Part of a small language model's weights.
Size: 26 layers, width 320, MLP 1280 GELU, vocabulary 2048.
Training: a variant of Adam for these matrices, 900M tokens, 6865 steps.
MLP neurons of a small language model. Each row is named by its layer, matrix (up: input weights) and neuron, and shows model dimensions 192-319. Each number is 500 + 25 x the weight over its row's rms, rounded and kept within 0 to 999. Numbers have three digits each.
After each neuron's rows, "fires on" lists the tokens most often at its 100 highest values on Wikipedia text that the model never trained on.

L10.up789:529467483545497476503483509496504564508498522479509536494478488518506462475510500497495425497520487470485508508469507539516513516511460512498517459500493538494472520507489520505517508461495504514495432495458485497499514481495558510501494526512506519497531488490512504494520524481513485528511512523514528492489455532520521511526486460452511492488498548498498526488534536536490504501497
fires on: "or", "ner", " win", "er", "n", "in"

L18.up432:486472487506510528533538483485495486498533491447518512478556493486522526477464549480512496542540465526491492486475523494544497516497525513484485493534493543505488489528502498508467502476513548507546488501529498501489582513505512490474505449482480485502519508480483501504476489501458499499477477504527530464495509496503523548493509501495468494516474484475489521484490482488463494508479
fires on: "ta", "tra", "ly", " su", " Tra", "ig"

L11.up290:521502502514502463506527487447456504489499542477473565545484509495531527540499491487493448496529485474505468450522481519546502485483488518494536463498485486542450486476509511537533515454475538517461482516470471538463493535513544543521504550525487541483513487456535494495558484504520473506514530504523487455503507537511480505556468481490490527515506518559515512534523486524492509499472
fires on: ".", "\"", "s", " |", "er", "'"

L10.up741:486492490538537486549477508450545490504475487489437525511485489475521534505536527502526502515504485526508472491512547455540521501466506514464482472498536553519504523520524484527532534472483521495520486542482514467497501520479491462481501515493473486512499504504526497512526527499489533484472509527545449498493532546471511505479558488507453523524493522442540479496482476490534506516502
fires on: "f", "aff", "e", "ft", "ig"

L19.up1100:533468495515556488485562478484499524495518488512545536513547516508476508530483518544542463555506488472497501519513506532499491497464484539484482486540502497482461474522490421497450502494552533497530502551505502522528506509493480456485520516469481518514553491496484526530527476474491475528511455518479566484529540509458497517486465482476498521510481475486497513512517509509493485487440
fires on: "ly", "d", "n", "ally", "ho", "k"

L21.up631:454500515514510519502495529503481476477518465481489477515493519519505505506473510497526496499524470499503499528517515497502548481477502453482469501525504513494476492522498488493503476472503545491500432502504470518554516464518542512473504571488529466534516500502496495513540508520491552511495482502542543468495509510532500535471492491520467555509526496493491494490495517487495531552511
fires on: "u", "f", "an", "at", "un", "il"

L19.up212:462482522497539492509463503501532498487521500510495527534492495482444491502514527467530504474509541528512483458552486506488490510492513527463482549495489515504433473533513498508490538458517525510549484490516479495537484454517483516520538488520506513499549496527488462529502527540452501554514522521486551504523521520511531497494468489503512511460505513482542526499546473461512499519506
fires on: " ex", " of", "im", "ex", " as"

L13.up944:525533526452530463497579526498523526503548516526492518489533490500444543457503500538489454488481454498537511500459541501507510538479502513484493441516503464521519495524503521514500504491529511481510510516476493487536485510516511482479498524513474508475484535525480481519526470495505520518505545464494492480488493536477483519488489472450464533492480477527499473511502503476489506450500
fires on: "il", "i", "li", "ar", "er", "ce"

L18.up747:512452515507513492508510489519543474449517463514485463480507533517520523539475509509544486529491500475494557501493506526502497526513510503504497484502488532487481460475581534485468508526513548528509508537495449474550489510489502447492480492511509518485524482519483465482466484474520497529515501501481488503489530465443517527499472471494489504476500492485494526507516469535516509491474
fires on: " to", " School", "y", "ly", "ally", "st"

L21.up496:483432498474506534534558524496503448492535514503474496496511492504505468483527488486561491500499498502560472541473485528563482494521457488481500550481481531519469501533552505520500476495490509547536493518474470477513508487518481513477552496512475499460524510473486507519512483469521526478453506496547498485513488545490496481490500489491490464503491525478487503503536489519508499493531
fires on: " at", "ri", " G", "im", " g", "|"

L21.up343:467499520517527514510462546513521502498501503500464509515494522525483530522509551486526450526506490494527480531502544503495519517513490526444473500531479549551498460478513498501517498471540474550506477467510501486501519520439511510538460494487481471461485515497453511500474523511480482510494516487510546490452490510502488503532507486484491516494475490507542516490492534471510527506545
fires on: " for", ",", " Pro", " ex", " to", " Cor"

L10.up963:494438486527505500466547496499502494483471466463514510486490466499494484507477468499500479528482480513545496509476474530466509530491527528486509460499499501498491481530560471517470457486490508526538507469510502495569535517486513443492519518534486519507523451499502527500521492501483509493475479493525524474473489508487558512536502472487491570528499509561514483495523509480484531468454
fires on: "ro", "o", "u", "e", "li", "wa"

L11.up560:560495533506495453507533518434526528455485518513495514542481456472467507521482492501552507477472506470511508491475485540512527549476502520482493466450490550459489447480511536517508553467510507537489520540458461518491505478533524454485520564490522476491565525498506482487488489480493512475488525466513461494461510503473462501529529516506476547528544485512489509480485519471503544528504
fires on: "t", " |", "k", "O", "ie", "ta"

L11.up989:518443479504493492518527482530493498462506476475483490499492499521474515500461488524526468497493550546536459519491509481489482503505480490511428509484532523529497541457473482493513471520546477514491494506433476507522559510504464491496474475509501529465482506504529459541526500528505512494465513514487508467523434565432502527567537489512459478476476534508517499499536510516489511466488
fires on: " long", "e", "vel", " short", "ry", "er"

L19.up765:459475470553492526509459499468485473506491521466510508529504476460462502475519516530491512486458538486493498497454488520452521466471480510507493489485542490506504471577508508509508520460497497514499456527496474482506520458490552497510507517539537514544488467485496479489514510499523477509489504497522511541476493507461501508510495494504517493531511468510499514541482472475495468516525
fires on: "s", "al", "op", "les", "K", "ing"

L11.up1084:538494513487561500500525491459519476487516521513462493526514431507460534491480537525522483498535500482552501565469462512493538514503504511449519449469501532510492477508506545521480544420515520508503482529475466491494499514496524487529514528532526504506505512507522501480479494521481527528500545461526536510479490496479506435546537512511500524505514476515500493498508478493479489510495
fires on: "A", "O", ".", "ie", "ure", "ia"

L18.up946:459489541487500493534522515484469475519534515482494557548576495501504512494508524494502482525500481491494500504427520493492514540538527519504498510529477581527493501517530510534502491439513504494500496472494459528509484482480524514497499523516472507514473510497455488487483503467545520496484508541554479513503499562494489517490508434497517485450507533514518499511529534506463485482531
fires on: "l", "r", "S", "w", "fe", "on"

L13.up387:519471489539527486468471491488472547484491528438488567496506494501510497558465508466511428500534466501501502498493524490514491540490511549490464468481500506552439471489519508547533472489476531498509523521513500473508492550470563562495487544503456521503527487471534494502513513499506532494478496521497536499512481504500492494512537493505461500497510501485529515505521509495523511518502
fires on: "s", "d", "n", "ric", "tor"

L18.up363:499492514543518482517493487501479501477518481487445483482515453508502556496469507513577513519520485453548512485518520514499479499466498508491502509497530486489492519493519479514525512468469489500478499516499475497498508501490512495497485506537469513508499482490540519497516493511498532525510450488509531499528539487483521480518514482486499497534493591518517483521470502490482498490524
fires on: "ic", "lo", "le", "op", "ric", "="

L13.up549:517516518505486476497534470519490464487504522463510526498532503517467524480491511532548490496523476460518482499495488511476546507511531509489513449514463508501519463465534529502481518456513484507520486482525525507492514488506520556496555497464494489517460523509519449497529521440519511538501517541527482527506472570470503501527487471520469511524495526538516517473487503479471518473475
fires on: "A", "L", "end", "ent", "F"

L18.up1273:537492497508510499507549482512511501492475510525468497528495470468499497495487485526486456480552483462513487538470570526529561483504525452475478442522490539518465494463501445482520516482483521491501477535491499500525506521456488474496484506488497496485498486496450492476489511509502518506508512544502499511482503494469500516504521501456454509480524521471479469480534482507476491486544
fires on: " or", " and", ",", "s", "or"

L11.up1169:533456518452520463482480506520517513491500484517471494504509500497486477509489518520483485475524456463540469509509484561461486520453484486476503457518525492514473430512476496515452512513553514482507472524487466528489537480485535514448554526499533515524506478488498487545528480513521485517529508492528556504503498534484499493483475481510509525502556490489497486482510511532496519517523
fires on: "il", " complete", " provide", "ing", "range", "ive"

L19.up311:527502497530487461501510508468500514496533483476485533526504486539515493488514544460470466480524498506524463502488483512489498489525530510477503512536474458475523514492520498500489494478463506506521504487507489515566558474471520527459583524538496520460524513477540449531483495471505546517501541472528464504495497489497544520466499484464496469508462509499523464507530470450484507508509
fires on: " of", ",", " well", "ne"

L13.up36:490512516507505504520513509500462492516556463500482485489517478501477492473506555513506479493536492503505488490500479561484484496456524492526502547519499532487493480549544528475527543464507533472536503481508454563483507507479524501517502568502460479536495467497508489504497528494484514518511483527492457517468517523482527500506515485529481464504504521516473498528488497475493478493498
fires on: "ra", "ry", " film", "an", "am"

L19.up688:517533469510549513489539501447483480507492509468526506523486479494503494575549515456532531451510472492503496520511459495483496471484480520502523495543512493462508528513517467516518450470513512487494505483527462513500513456520494470493550550534521496517497523515522471521484497470518506505478475477524516477494458517493514509506546503536472475490485546516485461499523474460459507541488
fires on: ",", " as", " of", "n", "un"

L11.up336:538527520544490488520479480508473513493501515487478522542491478507517509525475511490507405517487476490514494479498478560523503516472471510469522482520523507562496455479478482524518529478515592448484519500494439498498515493540498505509525556491490504485536500487512536503524490539533483510477511494509453481489501493486501499527478503473467499483528506503471484430519535525513480458479
fires on: "s", "ol", "U", "'", " as"

L21.up524:514457509478478506503506497464483521475505460477503500507521531482433454504537519492513551513572473514502482491511500471497486496504496509473525489512508547478487462451475503545496505468519534531529472497493483506485496497518494494495526509502501489547464559523535438530470505494560504533515527557494483509464486523507518498521460487498497521457495524530487507472527539492482491532476
fires on: " appear", " result", "d", "ur", " office"

L10.up594:512472513486532475512448485459443482498495525492441471503504493528518480494484480515559481504500525463507508516508497514470477516492487491470469496526576508492503512481500472478505514387516454497468476507461517527490521485504479547518514476514509484429491487521500512495499532511441508477509508536508534529492490506501527520479566493476475497497507531519502515492491541501465511473539
fires on: "st", "le", "ic", "man", "et", "u"

L13.up759:485485524530508478529528450465445505500479469492492486487512475485538495511499507508502471469494450513518515498488498488457487514491500472487529446508459506505514473521498524493502526466482525470473467501443478495514506462532494531530466490508516489485502468494488447524519513452512541508526514533488479476521504537483560496515508510487516513460542538507512521501504507511495514492481
fires on: "ra", "le", "z", "lu", "s", "ic"

L19.up370:531446527504476463543520532482548509492507518492491500495514475495474513488496491546491488547518510510472512506479540470514516496496506520478465466535466476557491466485495481518517501502550528533524490512492481495513544491556499499505490495474471499516526485519505448552519490496552543519445493485487511438513503545534510493521524481506463544479502513512511462531468509481478532484519
fires on: " car", "ar", "li", " b", " Car"

L21.up22:502512481516491460486494546486486523479537544464483473523464513495436507463503503504521499446506506478484509505471510475446513491497463542475477470479508494505482462529519459468493494481491490503508482495474490500473494479464567497498503503509485562486493497505446462470514488501548553509457525509518469503460528527502476474495490504487460534477462489523500488500506515496499492452529
fires on: " (", ".", ",", "t", "p", "ed"

L21.up88:506513505496498470503542513431499501518503525497511521499529494476549532490532517492522463552494468480476518576491519514459496516518470553528503513521523475525492437503521544541517476477517479511507509490498481518488513535539521496515528484522513489499494480515423520519506556496505513499463491505528500494499481522512491465533477487499518508513532514533437485565522509484494489484522
fires on: " P", " p", "%", " K", " 19", " Ad"

L10.up1131:530502527479520525511538492510466522475473501495510544538519505550497527478496489446510490518520477461523448524522502488506523496508533497479496439496515507481508520502495496483443488497484490507526494522519498511495528456485520506537513492528503508501565430505482538493506493488505498502500525485525520486492491494516519453525544483448487512455516494509495483495497517522471508503512
fires on: " received", " called", "as", " named", ":", "ed"

L21.up691:498521522497504520479520519499504517487508525516484488538492495543514479512506496491550449503499500499527467508507485486511549450493518509486511496476496475490482474520508480519545480463497489512535496511447497519491512515570507447496496461496474487528499533468514448518491527526497534508450474503502464494482461514517510480530500510507487537545508530538510524475486532544502521458475
fires on: " St", "ab", "ant", "se", "c", "mb"

L13.up1044:504498506502505506535485483512481558483466478510485500530466486521495521452469488487495508521498494498483457481474515487458516493503471473521477479489511499513476443536539500532483524485495525513505472526483517516512528513491499498501501530514509520448522460469535492499527482501524547534487501516507559501483473494477528483524514477507505515502542489488522503508519478459444501499498
fires on: "4", "as", "8", "\"", "or", " 8"

L19.up717:506499546521504502532553549486480494499500530496497523539500478496535447474522544519503539517526494504509490495489466490508498555495511500481479485530481544475461491493504526515498543489494517533474502507478456498498549461496511487503505514523520484483461509530501454490500476492496478518508519501498509507447512462469509495449523497534493469456478529556504518528504508441496498464521
fires on: " de", " and", "er", "ation", "re", " De"

L10.up277:524498512513521522524529509501523494476504502480486500494489451518524456509502490507509487489517505463547446504476533473531497507511521463495504519507505519551537465522514478526436499505521521542487491518469493502522510513471522507495494521513505511503481500488482490499533509500525522500444516565499509500496467519455496504511559449496501551440497513506508486502532532510459479471537
fires on: "or", "ut", "ct", "s", "ar", "ant"

L10.up13:460487544486514462502466499460494513500511498463492538500533505508534472515514535486533498509504482469493493535486495494445496490489483546523467549487536510509507515468481459525516495502507439490547482497503481496502477505504505524457476496523462507460487512518509473471492523483534508487514498511540510546467501504492503498517581489488507463535510530528511514496484500535473543457517
fires on: " Port", " –", "ve", "round", "ring", "ct"

L13.up786:516504513477486454503524468456497518460498498540516496502532483509461478505488531527492461476496487503494498514456498512496567550421482502526510482499497533474492484487509545468516471516486513497501451543466522525493488502487509506491514484519502510518506488479519494459480521434524539521466487471575520516468528523471530507518499509447493492475537516520523504492502527457504531480545
fires on: "t", "i", "e", "ent"

L10.up951:496467520506528456534512524480508495465465533486487479493502468537532485505485504499495456447503521495479442477494500505490511492496535490513479508497477538495509545484486528497489489475531471471484499526471546532493534487532509494479495515499448486484508474521532443508493483494508496545467507467516518506520476515473505491574554499515502491497504551514508494459505493484477475486501
fires on: "or", "er", "e", "ar", "ator", "ell"

L11.up534:495548499494491490488507483472534494526531468454471483462521479519473548532519499513541499505475500523463485509512479474480496499464496522507479514534543532472494527510451523509527509511529486514480504491513479475532534497488507530552492515508542516469517470504557511508563529489514538538489488477503568523490471531502503511486541463531471482524482550502504549515536516489496503510494
fires on: " German", " such", "ian", "n", "ular", "in"

L18.up1125:484521479511569467532527497490490481494498523522534489491496486483518495495464491512515482505475476521501528495509503537509522518482506513477560470463512506540482470490540457491497524532528465507538489496491469563529489513469498504487504488488484495478502476546538516503555489488521550507520469544519507496453524467483471448482524490481483510519552486479538513520543508486504502476484
fires on: "am", "-", " (", " E", " Ro", "ja"

L21.up655:536505533515507551503515505505459506533518474467489538548471479449491501487467525501521526498488473500524468492451465521487499493501471510503485492503521469483511518518497492516469535481546509480448498519453429517523518476496489522505448510523475516442461462451508477499515512506465490496521528456525517505506507489510496489480466504533500518484498480505492507516514508493473490492505
fires on: " New", " De", " re", "ed", "st", " de"

L11.up310:531474544503498470512535487512435500461460530471453507511480508494526456528471481470523504520491497497489507518482486526519488486522514484485490504484527532524460491477507500535464468443514534524497498505485474500552480464518497514482530483502509496484539497505504525587508472468534528478490495557497502466499435484455528520498514508462500498526541534535502509495557528541467509524520
fires on: "re", "ri", "der", "or"

L18.up150:462465531497487502501500487436490538496560506509520519494519499531469523470496535481490532477489525464531522510452526476475530539475477509496510481494503505504446499502509427555491494509488499507475481521501511525512483506488520518505479495518520508489515462496516510522471468497482526513489504507552512526459525495492542460509470468480459492460467470543459534509532539490519513492545
fires on: " p", "s", "ri", "ain", "st"

L19.up1140:463488494564496522477527507460478529497566532486509491530484491469520480533502531521501508473516504480520495516493496498469492499455498492522488455525517495504494520524467447496522488463473520474513464550491515515488505474491531502479446534518456529509447501455467482521508497492536542474486492513537491473469447513517477493513503487513515517506483519501512563515512514464461508481504
fires on: ".", "le", "p", "lo", "les"

L21.up1114:489493453544523532476534474499525483498548521441498515530501449525495466526444522516500476486534503515509503519485471506418508511498467502533492444502486504526463507503495478485467501480480512502482424529474492483528522472507529553512526544541503488529486467547507506474501464545477519491518531507514525499515452518520512490469509517466521509545499530529520541508460500512487568480473
fires on: ".", "le", " However", "ver", " place", "ly"

L10.up572:519466493502538513497513510523507523479534527494452480512493486499509511522480493465504486519517519476535464521489484526516532536443494491497475491539491511519457501481490507494548514499483502515517488491519528504528484481497496513524553513524502476473526537488458516483502495478534515464459510536520485464460471491458490512521488497435542493534457516490555512501512460493469551495506
fires on: "le", "hi", "ir", "u", "om"

L10.up264:502485533516460481454517451442479516462530548470486523522493492479493490549482511485472497487530477498514520489488513513487533565415524482477506464511501527570483484504482512484478554496494538495457474540484490521506506511511528507557495519514513563440486481545522470530518546490498474499446511473529507512470474565542482464506512514508481506524509488488515501489524513513530542522512
fires on: " that", "us", "u", "s", "."

L21.up244:508488527496505492468547509483458516518500520488526524470506458491529509483502505528574500530483483512508524522530490515500486526518489504495472456492499504517487484507480507495498508519551488490531476485512509528483521534534459462504528475498507468483456476501502476518557525467504522506423528498489512476529493546505505478502514486540500517472505488570494511463498507451493489497502
fires on: " K", "A", "ma"

L19.up231:472449517532515519521481447481521520474517490512491524456538483470475520516485464511523508542507462502516561505503520521522497508505516475495506549520488486492483516498486489483504520502513501508575480559485500498503501503472481487472518526529495495498502481502493511507521509511473471492487476477545521471477477482478493532506466481510502495486485513535490495529549489481495517461523
fires on: " and", "op"

L11.up968:543478545521510468488540512486457480507480521507486525505491514483508505533504551481514473487506477491511512513491496514505534459463459489490492480483526488510521512461509505495497510505494500521475485519455502496537486459483511481499521510549482491513493505539483508473490513471530551493525499503523473479494478514468503545492504480487484517474525509512532490504573498474483477476495
fires on: "it", "ep", "b", "ut", "ct"

L19.up81:472489505492501537508495466499503514509555561472487483513529460524480511459527457468508487531557523495500542505521475554490489474510440458512490496502486478536505518511502509505529526497490531517524485559529512511481504492519519475502477481499483530495508501513482497500539494510467542510506473496513478493494455538459536527515485458530546467489516537522458559521500473422478505488474
fires on: "s", "op", "as", "pp", "u"

L13.up425:479497476535514479490507522485535503504549510477504524507538496479457528454455494514518510467518511490508459487446518506490542528491482479498489480527474545533503512545498496497514523474518476528492452483471482510515503517493575481553477520467496559483518489531485433475507464494525564462439545502494472515463508510475469500522487480462501529495494517513540489537460497465520482504516
fires on: "er", "ur", "au", "i", " North"

L10.up558:542499495483548455474499509505455512464516488467456503499578525471498491480500513512505492506541490481465483478484488533491522526510457514465469506462499488478506518518537510507513531487492529487471502515514503538508520501553514484455518506470527531469500498478537483484530446532508502511532523557481540517468472528487475463545517486493502533474548513510456483501517505493498499454498
fires on: "'", "la", "row", "van"

L18.up1236:485519505520498516522555503470531545497489522517466497522506495514463459516506508516520515495521514504515453515515499496553496460478499491491507489514515473546480530567506461514515462492504522524463483500484436501504527447534549494505499516504524555530485520502462492514472477482499495519468497536499530492460453531520484488517524487533499547491513525521534517472551471481440536476489
fires on: "b", "p", "c", "d", "le", "ch"

L13.up1091:482477515528496527496502473503430458528479524475489532488491473552523493544531486454470455485510490495497493499468494481519496473454502473456496456533487491534477498478505508563507535489510559490504489532441499498529502445506511500541496546489499504508505467505509514528493507480496533505485514511503488499497480519523516550532505499505521525495480513506503489489544482511469493457531
fires on: "e", "n", "th", "ment", "ct", "b"

L10.up218:430494488527495448496543464488482519533487490444494545506453455485527490515465501489522501456532459444514498520499514488514532524498534466475467517494492510520493510522526518490519495446503491510476509516539500515534500512474527498536487489491496555429496467502512475483490532477516510491481487497501494480497505516519541507530541495512488497528535524501500488518510512515499494505533
fires on: "z", "en", "d", "ch", "ing", "le"

L11.up152:469509512502503501521490493518506509540521455440503510493515502493510505440447567551529485529473451497506524470516513507480506507501489499491470524486499521511478526482514501516508507484480494502527507480522498498460481513513523549495481522520480517455484489470495512485508528518497494498493517511515530495496454510499509478479531477545469510440471529464507532519517550480491470480552
fires on: "us", " of", "han", "un", "on", "S"

L10.up1017:493470475485475475509496474525508559497508539503500492539515483523520493511536507536500486487530493452525491495473469494529520508472451495462531508512559487515483481493504488537466500486521476475505512503514511525447468523477496521506485501516503503479536538534482497495516518509508476475483457488542499497461466521489494474528495463426452520525487529522506516513524532458486518493539
fires on: "s", "%", " –", " school", " team", " event"

L10.up1101:517460535476511503493519491508479523562473474500480494517501553517494534516446510533515495459504506486472482510507516500511521485496474453508438492511515509524476485549485507456516512511551491532467465523479506475522533526533468463532491515506527493471560486503511508506521466542517476475532568549519514509499467513508511518501491510498508496483512503532519502502485474479479496532497
fires on: " government", "er", " process", " development", "ry", "ing"

L10.up1134:507495518514509434506533467505500563493479502476488525504512516497474462498512520503540479485553481498503499499477496473518536482517496445507499495485499456522495500503522520482511484500537503538452499492517448518504488515491559512538510492512476542484530484527501489472520528462512473511522509512496461497504496517513561515469506492479499514477477544526536486500487509495513509510514
fires on: "e", "z", "s", "ing", "se", "le"

L21.up120:441526480515521503473488539494471503491567500479520518560551507495447523449510491520480493480479468509482496487479512525475518543504502504479465450499526525473524482507514540491519534517514484483475515506492492498508507491471529513487474495523506526514502451500484485538511479510529506546521527473498480502466498539475501516534493493446510501498468518511541549504513505480511512506523
fires on: "age", "range", "ance", "s", "ence", "ing"

L21.up842:514511517491515511550521502494513512543516482480463494504497492487565478520483487500491471540523506439482483501527568561512488513470512515528506490484534518515521463512521530476452520519507543479548455549502469492537529530482463505515539535492482537468519534458511462503520520483494462518498525457478484482491522491447501528523522462499492555483520486494471488528512519502451473502503
fires on: "'", "ally", "ly", "z", " of", " under"

L18.up1213:483488528497523463513466479500464485442539528489506490515479507535499507498494514491510474513514518499505495498465473502464505537454538478527511492534511512473459485507529490496469518500468548537508502564503498518521534450500528513492495540480532504491521473504472525500455512490501528454507546514512474558468519496474482440504498499485519521543493495536529485521493571498481523506552
fires on: " that", "hi", ",", " so"

L11.up367:508484516508483503525494514480521529502520501494459512501582493501411497506524513452487513508560502514548529522486518508507515524501506507480480502537522597499462486518514471533510499519511534483521501524512477480543496497524503529553526489499505514514535491519462482501458486500516490487487500538512499508469496518495513455483488434477486478508535496482535513546530534524465513510502
fires on: "ur", " Al", " remain", "fin", " more", " appear"

L21.up511:512446462509526540573490520500496452512492463495472547540488525504528516529551531520530484529484491534493500516492485497490509535513504511515480462566507500486509470498499469499479507502503504521500466490489447554489500492485462473456486477504493504481494510502472503540462518502494501475496519535471566512505535499509512534517485490480507534473502509533512519454509508478496524460527
fires on: " are", "d", ",", " were", " was", " to"

L13.up799:501451477487523533522470508491493502512545476481472510495537467495479521482481505471485494492511504493539477504515458527534527551463457483464484510499524522478485526511528482526474521503485542535506535501479428509532474487487534498505498526524526533512557491483486479525500531536509472513518491518498503482510497493449555451501521501476504480530474526506478470529530493505486484490467
fires on: "n", "in", "al", "s", "st", "y"

L13.up226:466532542522505451471512473526482496491526486482497513519505484553454445477520523471497500448494489470479447490491534504479520489484499459526482501489504502469517486526515520495469517467499525448519495546517485509504539488491495517519515560506459529479508494487496504533480532490487506511485526514543508562467544516468478529481490514528526509490498512478487498512535497503486485504533
fires on: "an", "en", "am", "n", "M"

L19.up822:451493532564504463462534522507503498475507553509555511534485505533478506506492516483527486516493511527520497522502516472544501449503472474497501499464490495499472486512530435525498489480487513531536502508477459538516486445473516477494510539481466508522477495500506511547495504535487485484480480468473549509438445504513478504500495482523476495510511529514496466474519507494481512496483
fires on: "ab", "p", "b", " +", "d", "c"

L18.up1061:535500498497567516485532536500489456513563496463483483493512485495525484546481514545537453515494459507472494517502517501521503527464495485519521497482484538501500493496514504534540475505493461493526523526489462537487523484507501523515519494518479489523459498536494471492525487496494528497474500520465471542518478508495507477491521454481476483468490535498452477504506550498520519474509
fires on: "-", " Je", "la", "or", " New", "r"

L13.up398:463519507516504492495521478516477480471464504506515537501495489489514514499538490522495485485490507521537519538511533530478516495493503480472490496491491506494511475535546526493478514477481568518463464471514485437502562473501531488537470523515509489547497462510504468494539492492491504531490526500497473505500514532492525537532484445509521521527496549524488497523556495474492499491461
fires on: "z", "s", "ni", "ub", "li", "u"

L21.up305:466472486483492518472490504474446522501526510487523454520488443519487529458510526479522502490489515530529535482495484447526518528446489476464498505466522492509490480511538488563502493486468551488507484507521443500462532523479528527487499512515516489511468493528460466496465489549465533501508502477478543503468496484510541489520487478523507493481443508514492514563530512481511497506525
fires on: "s", "st", " −", " 10", "om"

L11.up354:525491466557517498482505510517485488468508550450517490498526509507489517510474482474512506514527454489462494505475504519492463517500497501479482501490494497536497505523547484559491486468506524504511472504521447501500497476478553495501526493491508532473515472498515551522521552458549525495513484538517479553482491545499502490459500467490503485498501519517461541471521534505490490516500
fires on: "or", "us", "n", "ver", "re", "s"

L19.up750:491469500488505492490472514537477516499490505461489515509469469479483451479494520483536487492544498512491458467494521505483543475531504498460500509467510536484480472538539481501526524465505523537553511499483532522495531464522476520513512464517443523495521503474489457539487471488492522505487490493487549546524480518505529500498471505459475512521481498507546488490489512412499548530468
fires on: " of", " un", " as", " among", " some", " fa"

L11.up516:491520516505515459480490480450514522469502477446500510522521512491484506479486512513533468473536437512440475495503496501478526550489542499533510456515470501507464513474517507495503511483495509431509462481491520536475513478528507515482502528493485485476482483462541523487492489491537459518534519517512476508509476511496478488570520505499506519517535510532452541479495539508494482503533
fires on: "k", "'", "ja", "ta", "j", "la"

L10.up105:471488499516502494491493492472560507516516526520493504517468486560505488518510503524512496538539490493515496504465537519524538550438468486497479497508527511522495498492511551483542499450519540478466466501489524526473496534457492545535488506486484535470494522509501492484511478468531507474458522544523476496485510479510536505497489460460503513519529492490545495495502517461522522525547
fires on: "s", "le", "i"

L19.up855:515476502549509451529520503445486484467477516493458508513457509479560534492499489498514491516556485504497497495454493513522528488492505547503498497507559475561467456532513481490518529452455504514472470509500476485498534505497540528485478524528447490492495552532537513524524517492476511538500527527499532491532485491481538475510466481496517514538507529506530489527489504472529501515500
fires on: " |", " U", "A", " (", " American", "."

L11.up793:507511491508506558560468502482494466468516508471502526493541464521498477518487519483541503546537460483497482514510503532495531528455514526511485457494495520531471532507536491526508517508472541494550493467450442511487542465469516482499513493503471495513520489496473491505521536463506549509511480555512526497484468480507487506531517465497500511515471514489527491495547470484444511498514
fires on: "ra", "as", "ta", " Tra"

L13.up187:523467495468517505512543504485524496480538474475506482496493480520499460575501483449507473534508500485493490519515502496518528513471445482512464508512501540534504516508502468563509487498517514504538486521496481489509493546474500498476515522487506555492518516466475536512479459501503528524487487517509491521504495519491518481518497464509490491486486511519537508554535494498510475486467
fires on: " success", " G", "ri", " short", " debut", "ry"